From a checkpoint of a small transformer trained on Wikipedia: rotary positions, 15323 steps.
MLP neurons of a small language model. Each row is named by its layer, matrix (gate and up: input weights; down: output weights) and neuron, and shows model dimensions 64-159. Each number is 128 + 24 x the weight over its row's rms, rounded and kept within 0 to 255. Numbers have three digits each. A neuron's up and down rows have the sign that makes its largest values positive.
Before each neuron's rows, "fires on" lists the tokens most often at its 100 highest values on Wikipedia text that the model never trained on.

fires on: "ion", "ive", "un", "iv"
L2.gate612:134121127162124139158094118110158102131115148115125134115157083132150158128153128116146131091106154172119103139121109105111142126133133127123116167131126120141092163122121091138112120124101126146153104112151106111103138115158117127081145124148094119122104117169133146115122107118108127146
L2.up612:148137126131138142126113131115127141153109128140168123139102107108099146102097134166137102139164155127107139121092140117112159128089169171141110126109129151100109128107093134165125117122096138122203135170153113124128155132142104100122108115162121093125131153117120166087108086163140100148
L2.down612:131114139131167145143080180134123140118121127137119108124151164147142108152143125082115103153120154152141137111114084144175127144106103127086144141116118120146141153141113116080182150144119125134139114091086156128154106178145157162142138122077140094110141151118107122128161152108130115120

fires on: "se", "te", "sa", "sen"
L2.gate635:126122126128074103138144151143141105156153119100125137076121142147150163139134134097125096184138151124116149138118066060185142117126121148120174160110089107167120128103086123120116160137141121112123151135131179127131127164152158135094108100126123102123146120103110137094121122139135110124
L2.up635:111106107141108162174145152154157163124124137143118133120090146111112149181148133175101121135149126155148098156107099095126097096147119140170140139120083080148126101120092141082108074136137148124123117135171144140123180121120143119096139136119138176125137152111076114111125121142103117103
L2.down635:152091134105169140096128114125118094097133159105133126092159102158146118117119130105119132128091157096114108096153115169122116159148095091126089174132111138102158140134170113130151192126132149147162110132115099139115092152116149110130163149142100124113133112097123150123133116142150102140

fires on: "B", "C", "P", "L", "p"
L2.gate586:134081111089142078171152136148129153140144158128134141164101144095126140167120161080118117115087128142145122098122089153127118125106119145145142121179138136072126113138154142149092138150135130085090130126157131113102116117091128136156138120123134110082161122137139131105172120120165106127
L2.up586:109090151105133128134135123129138151119103117107087159120078153141104133115153132115088125111121110117160189114110127181166122122117147119139140142107152133109133078126162094118118120121104145130155133107132144133137128132110148109181121127127149090107135123131161126148157136146151159113
L2.down586:142136159115114169155094123117123117126105140086138096103143113085120104127091106090145137130133137104163104101123129112107145144133155149131127132170087129096111140090155085173120150102179118144130135167124125107140141119130154142123116158118145118115130141145107125114139153140143139131

fires on: " C", "C"
L2.gate153:098108155136108096155143127143115117167138137136084126119098150125133162110139129108119121155122122123137155138106090122116115172103175090128113095136163104099112152075126149111143128125131156133103107140086102150103149143103137111154135131138150105158106140158134119153120122132139137120
L2.up153:134098137145132170153154117161163128137153149108108138129133104111141123136115112160145095117084108134144172149078116102101121197086170106137145104161133115143150170122166153130141127121121166152122104108154096141071115110083154137161118114138120143090170130150113168129113141158156168123
L2.down153:146161144139107104117076141112133090144112110146137088157126104075089131115119128138105142109135136147134150113136147122142105109163126184084120104076108104115105140097114125161114176115108091147132126138145126108125137110140132100102113150071151140128086129133080133156162141086123123128

fires on: "ly", "ra", "ll", "it", "r", "t"
L2.gate629:128126110112147175127130120154072111117148200107153112144192139143162120153149124130129130109139128147149107115177157129104114111107125130125126159112139095151131114141121088138131176156145124130123125142152138062115135111106130125151115133118151143174119136152137131140154104091109129162
L2.up629:141120158121107136113120115150165120093170117126144138146155140096161087133147150178077134132116143101110107165164178132138083124119138117179103087115160098130113091097129133112150145138100111118081130123137169163094114136170089170148121158143084130156152129112131126126126113124118158137
L2.down629:109127101135147122171084138105112095144118092097120154142146125126130121102101066157149150102160135123116156142145147094140161107127135122134160126119133128145117129087170161111139165136091123117158147151103147139167183129134142079108136152149178130108132186096165113126116124164154138164

fires on: "C", "E", "c", "ce"
L2.gate309:134143190135141097152111159114126148132084143132110152126090136139120137123130137113093145156104113090160119116149120095091131146116098122140103118128169131132119084157123130102117125091104110111118122106121136126124084142128150143094091065128117088149123158143138122086120136143135156118
L2.up309:109125169126155163103108107135141164135149167127170143158099158089125179104108117131155205099150136128073153149132157138096095105107112051104123099115141130089128124151123104161119096153128133138077131115151146123109168117072139143146115134154153115128145149150128098132118121160102118117
L2.down309:121133146126101117139133150151203123117130109121169120110133089105119134138117147179129124130136116132116104134126101133170115115121120148096092132071131133116128158128156165129123133128116155125133144194101129118106147111106152103143101133116116127130137098136135093185126119129087152114

fires on: "ly", "ally", " often", " initially", " frequently", "ing"
L2.gate302:138143110112160150127119125144154123179095100112129125162131122163129149113139140144091131089116122133163122105163111087112151163117054130104106161107144147137156127154111103149118120144154156136120163126108119091156112100120177130109086122102127115140150117086132162139158124101115125119
L2.up302:080059112095092112128109123124130174182151122129167148150124114188104140115197133128128121102130162131180124139119112053143142095160155115131177106063140112177134115130146129135108145145127138125178115150084129107096107131099141130106161118128093170139125143104145119131124143109135119123
L2.down302:128160131154154151113140099077095151100125137110113100108140131108118139144132094167141148125142102085108106159116167117122102137150182107136096121126108154095131091115157154162146132088123130132120126113119141136099156152134093093110064119177148124116148121126156090133125113112104132117

fires on: "c", "iv", "n", "ic", "l", "ik"
L2.gate231:159123159116106130123124150139133123122143114150086116125174153106117206159116079160109127131125108135097125100143137138083154142091125132100142147149114133149148128101138104148113113105105184107130130133137135118121126146103131122147134100159104144122144087172173111155113114157106114128
L2.up231:107153120166129141126115126132159167092138176155129113156131154137169162140135148130156150112091124134125140115110107116139089158114136090141148123092131123122091095116118116111098143142114135125167145092153117157094164128125114129175135130124180166123152149128116134151133164146146159131
L2.down231:127164146129117138132131146124079131139139077157136127159113167085118149131105123120091124125139136114132182112152190135139163127121150110115123096161106111136137154164173140116138099123101129117142101154085183142114082154159178141114114123129099110136128100120124138120126101120129108120

fires on: "te", "ti", "ter"
L2.gate52:176164103130141124142091147165192153118113155094152136088126080148144144136120106138146136108091170149122120125110111105142141171109116093160179149161090168114120132093132139152106123122114137103116161122169108091107128126127134123143094140089149148116132151106126131069123148145112178062
L2.up52:138120123182153145154092156087142161140132172152137148155088091144133113150147122109082136120110144105126066147103137116115138112130089127151164193132129150124141117063087102119106106100091158096142139127148108123120156150140135126116101161062145123098128105122104102103146160176133176120
L2.down52:136119139042144134129108091166100133140122115118110131118161143097105130154106107103168153160137130143132135126163146177085151135137140125111080110131151118106159124154134127167141174137135111151119049124133142153126128165141163142124141146172098150128108130137150117149123102148155119152

fires on: " University", " Committee", " Association"
L2.gate220:130153091101065130163136126144097097149168168146127124104179123131133126167133138133168136131123100138094110099123120139143151125104122131134192121142143144152165098081147094115170105109091146126133174096149160119165097116149153160117136167143093143101137088211156142130146135081112096144
L2.up220:098155122081144135132099089152135116129117138150121105127129127148146170116156128117158139084072128123130137093126125139163121156114168159118170138150115096098147152149109134172156075144138095127139123172116133112120127143145110148099144112159135167131108118175134181126143118134125122128
L2.down220:150064117147136095142106136096140089129134136076141126127119113136164094123110162147046110106166154136127110127105131083070175089122134132107148193133124119127128082168091130116097088124130131167106121169099136120134155124138139161155110130110153122133118130112138069136118117142147120089

fires on: "k", "ot", "ar", "as", " lack"
L2.gate213:138149130153101159106098172145140138132115121114095097144132119120130120135068154119130099080094153144158145130128118131084156145119096137102084131161149108159158170117147109123125126110104120115150125117174126088147124153101115048080128097141105113156128137101147167143105156147133147139
L2.up213:123114101126126136164107131149145177136101068160140075124122099085164153111136143119126088119116141119135127121150116125128140181144117171148127155132135095149099164120101104131094163150128131087163150145154132122123139136123128093114080112130100087171126137093133124096127153131135147096
L2.down213:125132126135138122101139102134143125171124127142135162150116160116143137115192129138098102111146116115155154116106168110138119117190134129147129081094114135108179122109161140127160092123116137113172142166098121106111111123147107122109116136108105130123152150150099100186133147090157112130

fires on: " comp", " compl", " Comp", " character", " varia", " impr"
L2.gate21:139093116129134172136148154098065087151141137100108069122173108127096076109121115126117154142143139113152126127101118108150140095125162154098158137169114174131136187110147162088174142151115130106131125076122115114118106133157121139153154139133107101102145140137129104116128138150153115129
L2.up21:120146100159167160137138137110134129166107107075106149140110163131110155125142123131160089143143139116111138162138123104109087141138137105112104151103096123137155170096090105146101130125092132115121119106145118148147114071162120116089106114129151134146125182145144154151122153148104154151
L2.down21:140123128129111110092147101106133107143119112146131107119139100112105135105115129101125085184135070105145130104093112150100163146138173130163122163119125160141131122120129167129118145100140129139130120132141122158157112184146084113142151173152129179141102097125138110082111125113100106118

fires on: " la", " go", " Y", " Cho", " vol", " mi"
L2.gate385:130132099149117133167115115123067106123135104115138122136077158156157099165062129131154138131148118130140137173130150101099125151125122121102117171121074060145104126159097130168115142092092068156116167150165147105111104171133174122126115128126117139105127140133152135090099145122116123088
L2.up385:116142134114162125127112129125144153122136132099108071110082138111105125153113155098061114128155123104120135143099147092144109098114124146112144150149128074092121158151138134164123142153092094132159155147123092099121152122149149153137146134115092101091145106165126150103157124140122150129
L2.down385:126137111137175080127147106072135092103124103124123145124148123086116140108177132143142131113125158107137170105125143171105148141130138166100119109169077140123112104124106134100074110139105120122137117119148116167123157198135139103097180117104152117149100137152140135113136109137100162162

fires on: "ly", "le"
L2.gate194:107145144126102137113147120111097136143117151158146117144123126131079118158123119181096134156119167085126185129129145166123111118145116128129147133145127137119143123136119115122166118084115116087135132149124146084144093151125144128105101096165134155159142140108096161168092106132134104109
L2.up194:102111168116173092131107113097080130109118112123125088107117146135131155079135142120165076156137118131120117129137137085091123143111094135149140133085173115147121109138191125130172149162133110140154122128101130160117128120134145121114143109118147083142146154148117126166133121089090143167
L2.down194:158148123165145153124102088099150130136100099091179111161155138122114127137097152126094150125114134124077086155078187063117108099099161114134111137127110138128136146149163161124115126074117134155094139138134149164123131124112130110122175135137134133098124135148120100094138120155109155179

fires on: "p", "ps", " population", "s", "us", "es"
L2.gate53:149151146121131153162141177109122116122084133156142142178124133143157124128128137083122129149142143139144078112143104130101145117103130105112107130078106128119106120125154157140138135165144168092131130078136132102120163142112149131122132068099173117136136126173162143094143151163165120121
L2.up53:116091136097109124142133146107191125132175161174146154124106082133149134156123128209077121124126137119147133148146137141103125131153171132115131127164131145115121167138120160158084122089119088123113111150086165153134104095133137180129118117111105107117127145129146137101127118116119121122
L2.down53:135141087155136112175096093135089129118158128140153126130128108120165145107142095105143143103112138134128112184142118119128143103148159101134102133134146180118081081105145119130132136142120139132158159137082110127120114093114146093146123147096120092080168140122088132117117130180124097117

fires on: "f", "p"
L2.gate252:110102159120146143132125121157099137167080140100116146127081146128131110121104120153153077139134110135103134122142100110127154091122124100129148143145158103127148120132149132136114171150127090136138141127131111154177136149134121117134136124126195161158115118159100138114109114118162122108
L2.up252:138079111113149145141161143167112103129159156153146168182087073112117121138163098126117112118134137163135150203153100206147149099100148115170128099135127098123125122112143091156120152129113111118104160129109146187132112158140133126131106131141094094123166184129113097151135136144116087122
L2.down252:132152167086128116110081091161136136101107136108110103070142108141150142151124159147148161068145153134149119098152094109133188120133112131129098145125100161142114069111103162093134102116109149154169150139155081129125118118139076171133113140092130146178135161147109103122171151120174139165

fires on: "p", " Party", " number", " votes", " rights"
L2.gate2:141103140144119116144183159160118113128170161123130153137127131134144134163160091113139112106152124124157160102105112134181103109120154091094095120115103147132129132115121101160118158125100151132089144097137139120127143071153132108158176086102115122093132095117112136133150145100113117164
L2.up2:144126137075153128134112120148139101166151128121133108152129173095160131128163137197102133117124117077105123118119141160117174152123134106139126162141123098164104105115138124119111106186132160157142078151124152162134109115113172096110131087128094123155131148128138120177130142139125083114
L2.down2:134122114115099122164154126159116141101133110104116111155116110148117125149077134109176112114146148122129142132118174125131148157118113144103128067103151137141137132127098119084107181045103130105116123079137095115133118163140108145153143116102161148135095159123125147152140117114158154146

fires on: "y"
L2.gate487:131117116159122101119128162137113152156130118101101077159178134121123174120106121121164126150095161162125110110070146088130123136137122128105132082111144146112114105136133137109151146139142147149116122172081135111122123117162135105152106118070115137112121125162106130083116110050150121128
L2.up487:125173094156132133124139157130139133172133090066114156126173134145129150117152112141149115134121122108085105099140140099118115105129117151124093109119105157124140129157117184125172147137156125181121092110155102117116125123126146132134100157135141128114145118178109141078108136101098136122
L2.down487:106127119114067118152143105142121121123054150134141153143111099124124106150135134124117141108127119147143111175133122172178112117102107113128134142158181143140103141131167105103084113134101136148108172085166138129158112113132135133115156112158146135152099157107113129141170151132096148155

fires on: " exp", " comp", " des", " Exp", " Comp", " prop"
L5.gate623:143124123098113128142122170116124059107080147133119133118187143153109086126128146107126096112127137101156146133125135080103130156125144134149141180151122091103095112122102149094130129144118140155157125139104174116122124138143126109119129105148135121125090150138137118114143153159129097129
L5.up623:092129117094092134121120163081158109124127099128125141136120155140134120142105134109112123131120144109173165134122132148119137155148116143148124167109129092141127092150160170087131160122142108143193110149087138137151127111167111095147140082127126114174125160137091105140096153166120120083
L5.down623:169108126121147104128127100134132115131134085184087162137143134086112120103122134127153128156101173104121148160130111100133128154141160106115128114132146116159120147151115160146117157132114161118142110134199111135157134098166094096105151105142083161162089119171134121126102118159099153107

fires on: "ly", " they", " years", "ry", " months", " families"
L2.gate530:073133170167116086114136103161130157097131143165170138125093119141143127105148116139128122137080108115091135111145088103135132138154117138143135080164128119103110118165135114110149151119154104142093124122144140139103121086148175179146150119149095107130109116134097140131087117113159103108
L2.up530:091170088101151140151173113128107140153177182133154131155115096142101139129137114081087158178062135134152119118131100083132152115173097108137098162131144124122134184114118148102097144139107148119100114146101161164109109169139120134156112101142094138141107114132119121132113161134145129103
L2.down530:113124164149093107142124148097150110117097121146124131148142163107111132136093131180162143109161118107131132143121125123098107144105125146111165115107123135105175084130136111144157159110144112124130158088137107100134132111143124111118136136112160147150141153125173119131125126103134141160

fires on: " Ra", " Sh", " ha", " dest", " mo"
L5.gate243:146118091158173089094137121136092103127169142147150140137141157106137104120133116125149196128139106133163104097103141126105121183174126108107127102146113141111110130145157131144129175141171106135135149131118126158089139192100088071124136134109113127140139113128118144128101112164134135109
L5.up243:176121107131131120096127168159115148134128129152144112113124169165094123169107128157130114100145094127169155118092149120149151136152104123105143129125103098180104115112096143151117142115098099128130167156102139112097123173120120132144087174131124120135159123144159139114100128129108137151
L5.down243:126162139121159115115148138156103114121163134092128126140105142065159154130156104160135125141138151122082143115141125097131144102116127103136139111121130125137139136126124117080120150149123141154096113140142116146142128157146146144127157108105140091152125208095152154155089089115053087143

fires on: "al", "le", "y", "ory", "ome"
L2.gate268:146087143116163142129166117171129142104142150115112157103110099137151159120117115139168137146165132086131085139099149103151136157167150106083134110104163160111158179107152113113094096125128121115133121097116132113112125120093121130160117119136152110110089120119137135135128105102104139092
L2.up268:102077148108133167126136174116148130121148137148111105183132145101165100076098099141160120114106145162125094162125121085143117056122149071157144146078147127141150132134122165099146146123152162124137101111098116119163140122123108120060120112113094123106138084128131141109086163103113123118
L2.down268:131170092130146129119120159139081089143117144096132162143138148147086152142142149107113164141123138127103144162155138159107119131100142092094134144137159134155131142101161139131148153105089145124145164124102144070145095138136154141096126112115141118161129158102150076084173129109126100174

fires on: " T", "ic", "l", "d", "ics"
L2.gate152:107118132128143091151171104122114139159175133140087127148120128117141118133104137142137099131114154147126115125138096103089148095082090081125148133127170126115127171145144145103103108114118125106137147167160112110106126120087105141152179107081160119133100120144109160096117163145095119129
L2.up152:146083136164101166119131120127131158108129109094078108113146108111126164121107093079132148133170148111148115127133129113069119077165089136132151098109127146153089160130171159142133123137129158122121099128109128102142114144084174122159172092101136135129163108182135151116143120110130187115
L2.down152:113127110104135134126125117112121133151130124083151154112145126077123113096152150137113105113154120076116148138107107125151155140140196103113081113161159120148125128150122162173113155086129080130121128121125137125126126147158123130101091154176096125077108112097157104135125131128131092133

fires on: "et", "os", "ens", "st", "da", "p"
L2.gate196:141089107108127159095100179122108150123158127108156161176098132131181130079106123166118133120073142130127113175147137149103147105124101126128114141150148121164136113085124122124118112142129128137153133076154147119156134171165157126180123107132174095136141104133134133126136141142138148101
L2.up196:134151147116130114114154165141126165147092130148114145123116110148164114131126115119138128109106151150103132157102111143152127105156161115157142161119100103136145200111102155145126153108121136107117064147153103133097126144133085126156102095154104133169143168115142129140089164102120179120
L2.down196:138130140116102152141124098132173122151117126150138113118133146126154161160112126139133129123134121087142101086120161117106109173141137122083166069128153116137116061146117148137107085176152121127136133130138143120123100139104149130155152128113121126144158122153179120117136111108187077160

fires on: "o"
L2.gate583:098118147125142147132133115104150164091143156134155151121084135151140111145115156107145123152134125177154118155098111105178122142112129085119140141151142122145165142159167123141090118095092093146109130153106119120109097092121189203130154144117116150101103157100159130081133079089128159160
L2.up583:152163125114130140128108155104141145120102111100114147103141095140142118153097092140136143144121150148130071125079141077150114129115124089123097123125177136113118129103111157100091157122164101123123149120144134079157168154129146125180123091127135117095153126092136169118136153121165150084
L2.down583:117108135129165116079091118117116151120146118145164079127131098142121162125181167142114121124144144132121134132139113111123105121150162124088134158122091131158149134137129128112143154116115176117128129137150140154128098117106120115121157116146109097131107182158098131143137128127122082124

fires on: "e", "rah"
L2.gate187:139120148086122129154139110161089132098118162105106106113111086130141116138112092121117139110120139130114126174135133144151112113142134152090102097126128123114121125113140124151147110076156111156153123183129123102116127160137143170124121119083150087105119134121086145080134097126123164102
L2.up187:119132116175145142092119166127119080154088152126088177149139160155081084135101075151127143079131168128116144101163167132126122150095131134138113141157144105090108132112135151145147132161150088141115125154126152105165134134150169135164104107099081119126127104147165125115139159115117124136
L2.down187:109133146133087131112112082110132157162135113162148090172137102172140160141122123117132135119121124140101127148132116140125120129146129098136143141117126113125134123121119114110150137108123127138150134154077093153136132137145117100101108148128146100151109144147151101133153113171154094119

fires on: " United", " National", " Republican", " Democratic", "il", "ym"
L2.gate204:117165118126096131148152114103115144184136162144147130144106139123146125151172140089153123145126148142113141103139111162144131157192095107088169126131114124143140140141108121135097180114143150120103130115153132090144098123138111086122139136129076124084132106136156160104161123137152105135
L2.up204:097180187131134128170129104114155113161154131149156170151135151149102113170087130131089147129127141139123127112137121132110125108158146144096114138108115108167079110179164100159140164127145158143122111151122159088164131108184118129136124105132110110114120128139162116143129121163125126086
L2.down204:151118090137171134140128105135125091098132108139101152107133104151115161111099151109167086172108125116152129115130165123184131121096123136152130144073130137128142131111137147100122095125127153094108155107125103151149151163124136129125141147135146168148132113117134146154145124132117163139

fires on: " not", "ly", "not"
L2.gate87:079089110088147146108146146145105159157114070145109151103128124147139113170097118151113142162107092157109166138133100160122098154097173112165134132142147105119089147101151127130091168100110157126148123114105112105144141121128163133098133119097096090123110148109133130128121139088130130107
L2.up87:071070139119130128161116140138089154158107119159130137134126119120116116131117111142106163145124116189132133118140128151118142115144121133135164167118129139133128118110100150165130119137098141125134144126075145164155166141108111108137145111087120127137094135109130155164094102139160144056
L2.down87:142172151146103128149097127133177106118122111090164103163154155138091143170100083123157138132089167159132102140079134145103129138116156135129116122164146116144125171148114166128133136130122122128171102114141164141126138113125104144128151136133151160128121145118146115120119169127150097163

fires on: "vi", " Championship", "nan", "val"
L2.gate44:160155105155116145161125110106140124091121141129159137167108112113107110125114122116127145120129132178152124104098134113116117171112125093170158121118148134184129103150129093097098108141157153144100182128137154107118132110142145127113149098108119114056149132100121123103117108109092134121
L2.up44:131122109138139172109126114090119105146114110147123136112125142154137106183158100142110151155124116153115134122148132148123119138158162118143165150131120096126148120104131091158104092146154114130122131148181128141133091108134138111132121097130142172114109174134147135128155073081110160091
L2.down44:147124126139115105164101087158154137114093120137134109110148110122083138080128143101141105108148142132144132114116141129088135122108084148113158146132132099152165175148153158146135161093122155157161129126090110118154140113116112149138119155110104116126156094117129112143155127193112084109

fires on: "z", "ch", "iz", "agn", "ach"
L2.gate404:124129102117114170166091101180103120096108130143100139108120182074172128097091147128139056144114165140127123092116107128137134126084109131148110091135133109132145151144122133153087126108124110152137147139144179129131146141087128143125112148081160138158134096133098156099132122143102131146
L2.up404:101141199141151163087105146124131113113154127125091115167143109119104113103129108148170110185153129180127146130149169156134120177129147154129113097113151154147139122112104175170138112123164141119117170101133112127127114161135127135114124140129113159138139132109114164148113127102133100157
L2.down404:149170091127141144127125114131137149121159093090110130106122131128126102140131103114113160162161068065094106150162135096151149110125170131117118140119108146139084129125115126094125125089119155186085108180105144117143112154106170094127104095160119157086121106135103116156137162178100169108

fires on: "z", "ly", "t", "ter", "d", "l"
L2.gate539:094150089088122122142122127093134138137120091150080142137141113130133116139142111137136147113053153135101179120141145133101181123125181135119116109137137190117112084152143091133133142188092117122110141139177160117162150111104105134139125164111173109171151110119103079112131174148133161122
L2.up539:108137155125141126179123127167114131122114111134107152156151155126149120124107166106160118141094128154128120055115155102122106156098136090099140149153123126182101117142099091108110126118105172137124162156143180088124134121121151129124123129144104108107173154160127133139134158141157150145
L2.down539:115130101134106087167141134122177153122157084146141112129108138150119123136090133121079152114170132140115124157088169111144145108113117151185117137114123097109127156159165157125120140117106112114151131142132135135123119170151133116140117158137108107128140149111135138138144149151073091147

fires on: " age", " University", " %", " City"
L2.gate332:099123104122135123112148116122098119168167118102123122111147118126176113150133152105144077139124124172092154104128105141152137138108138112100147149104119116172142136094132087155176105117096169117146112091129120155097128134141089097134114139097119107121151165116164110143095131139164142138
L2.up332:143134120114120144148155129163111114090126158139171119103123122123116168165118149090102119158115155124088114141136114141140127119157087129083108152136108100117171112118131120137163140135138120128102106097152134097097154182120094152056135078139130129114125175110145115155163118086146150163
L2.down332:096115111156093109135086130094152111082156141187137112098069109114149129160150118136118133114155114144139119150105131129112119107099157149124132145144147140140121109158119132107120122142112137085098165122100152139146119157153189125124120102126127127127119084133178134112166081120104159073

fires on: "z", "ch", "ich", "ach"
L2.gate135:121151089075134155126160152150121149162108125105101123045147119155149179147133127102168110142120168117139122132149146190117110121101130128125126137126108153127134099113109126089082118153078122123160131137139142103157157120092085128147169147109145114071188144131152171125122115135101147152
L2.up135:119167173144125152145129110125160121061142113119113093103153170103108142131128111147113115107127149091093162119158108141119107153119128072094114128106118156147131118140119126121091121120127125123146197129146195200099136163084111124169145146096102116104146082141114097123114127146127131133
L2.down135:148127108116172137116134148137140112136150095116131159101134141134142093175107102126082130168167131114126140145147123132148166126151139144129145152166125119104128121116132082091118118124140140113149140158177144113122108127164146111088113130169142127150149127140078128118144111137140153102

fires on: " $", "$", " in", "rove"
L5.gate396:116151121101158136108131127116137117138134116113110119138111133131121148129127089105113122140116127100162158107114153166126155165174124131104167148123128131134138143148109121098155142126086153097155149118157086042131148113109119139168107078123139151093132137152135119078151113107144125146
L5.up396:132121128158122143123140098142082109099162126170132114091122115130150185189120104103113118129116164124178142125154136159127070111156117155146104105106152111134128136125113089117115117124163171111141116157130124129118117108144144108110150136160097163063114159132138121096112090165127144151
L5.down396:123120148159160106111067108143109160153087112123108113140105157087104101128121121135161083157159162153112135140137129138166129105104142097110112088150120116132147184132191142171109123158124092122090087130157078121101156150095097140099082122145118036151133081125097103143165172123142128132

fires on: "ua", "ona", "oma", "ita", "ora"
L2.gate172:122169114132112085113137155128143127082114088101141145098152116127107133134099172138141096097131137130097126147153117104141102101140123162167102142129111174123107130140106134133133155128089105074130164124112152083103143113157145160097152105133136094134122147170173133099115101117123101120
L2.up172:137150117140120097127169130093163146130136120115132116094091114131098102103092142160151120112128134159118146132122152111120096129099145136131079123140119146153073150102098159148126117156084115111115180145131123123142162119129133146118127115119148135166139141096167102141103169131087119136
L2.down172:129121122124157104107108124114096100137148157132102158168151117122133175109135113127086148186128145109104149137088119134152128151128086134079134158104123115157135140119144105116143166111152169173136101150126120163145149086107148115159131137086133145138120161133110081124150151132129158175

fires on: "ti", "l", "al", "ter", "il"
L2.gate344:129119144070138134145150116176108151093149152112112182147087145101145136145110105124122162133125153093131132142156156125118165066137104166118116111131166183167127115151135121139087112130113184154127141157105174091142157152111123179117174162140177085107153117104131154122154151097106147090
L2.up344:090175149117085119145131129120120135121105176106091149150113129163108135140112106162110124130109135159161161144164112136125145124167156191178107156128140164118146150137095124110138127167155159124175106112146141149217169132153113140152127081147141140103116085119135102122126119133092106177
L2.down344:123108088174114125134135164056113128147145116125168118114108121117102130107089117177131153145145102132122138124084138167123123163117128085125157142157096113113116119138136120106118139137178164099129128162129116152117109160095122115133129126126101097116133134102161088147099105148155099103

fires on: " inter", " pre", " Pre", " Inter", "pre", "Pre"
L5.gate607:085104110140148140125130164118140116134134160121160102162101154112101102127135153148150123160146145135118115137165130133133097145126138091121192166147128094141161139117133119132132128120088146116135147108118111086107090148157146120100103134158144161120148117149119092131101141085137098123
L5.up607:152161157114152138119151128084119119140134150144175102124053123137136150131132160101150137167155136146172082125137161102169086156155129139120132155141143080140141116102166082132139142151170170120124107087174134135088126152116129149149120182112122145134124135161132110155089119107130157138
L5.down607:109119130142151159161118167117135152119127169131104136089074140104108116129153134106150107164152081140135099082118135154149109114120137124143111100131125143147152134169132068121099162098130189106119163135118130148156122142123129113090105116124116141111187135154142125149120136109121103132

fires on: " N", " .", "ro", " NA", "ri", "o"
L2.gate180:136155066129110143087146118089134164109135115111166111149087122166122147168123137116129135123077149150123149120101100141126126146127144110142132135103147107101117166121119149114146142130101086133174084127152128106123084095133170101133103148091116170111127079139128149063127063197101155109
L2.up180:112115130180154153140101123104126114117122093150085147142123146096135140158141122075112111148078099105108134122111148118152103178115113073088133145099161121125081161120076164096114135127129132079108097158144176088107146116139104114156110145147105108155158164127150108102151159102108133123
L2.down180:148123111107138145132102126104116158108138193129136127117090132106101091108152126124154113119140131115143116114130092150128144126183136180154092084162143131088167123150119112126101079137133124172167126099150139117172088171125160103137137088124141190145119101146114086120113119115132116151

fires on: " /", "d", "l", "em", "g"
L2.gate278:134141155113145123125154112139099129108123099142092108126081177146148154126149093095140103134144152126130144096102164153096159149106157100176123129122154086142116129168118111105102133096088103132128144135122137134097160086092150107135138148117134110121155143152121121129125152111091135145
L2.up278:112137141137184139147137098157101122133138093103126120126135169150126116101145123141128137109111165114112092087137138151135109145084107166131100149155089109110089148096112075167110120155130131174161131101124121077081138128170095053148105158117146121130151153102148121118117134129120146161
L2.down278:144117119097076099142124138124134148118138116142113142129131111119108140130166141117134125138105072108162156127141172111120127092154157132116171126128126145148171146154134140129124138097126152107147141110135151119147109162111127150094130157154093150113131122149147110152123130157107086083

fires on: "e", "es"
L2.gate99:150149109120168131121150148145171166103096138151121142145125085121139098092124108124158134124103117118146108092138124128131122167124146123162133129112152119085103156113151162152076139124146115120142173124148162118107092169145113138194098123109138091110095127114122158091137153137105129117
L2.up99:120120159125161129151112149125137160170112113130144144163127118149152110127106129118158124086101134104138079126118119137093177100132130105144132134107163106119122105132105112149077175113125127131149099168160108152084127144099135117157139093145153127126046072121121147123090157145171162145
L2.down99:118130133147089130104158111096114131128124155103121113112124105122145205144164136152142132138151158158103132125138157097104099137146110104127127126163093097155139124160120105092135136119108122128137134109087100156161138120118133139114150110140133097176166137156104098135121112140142130134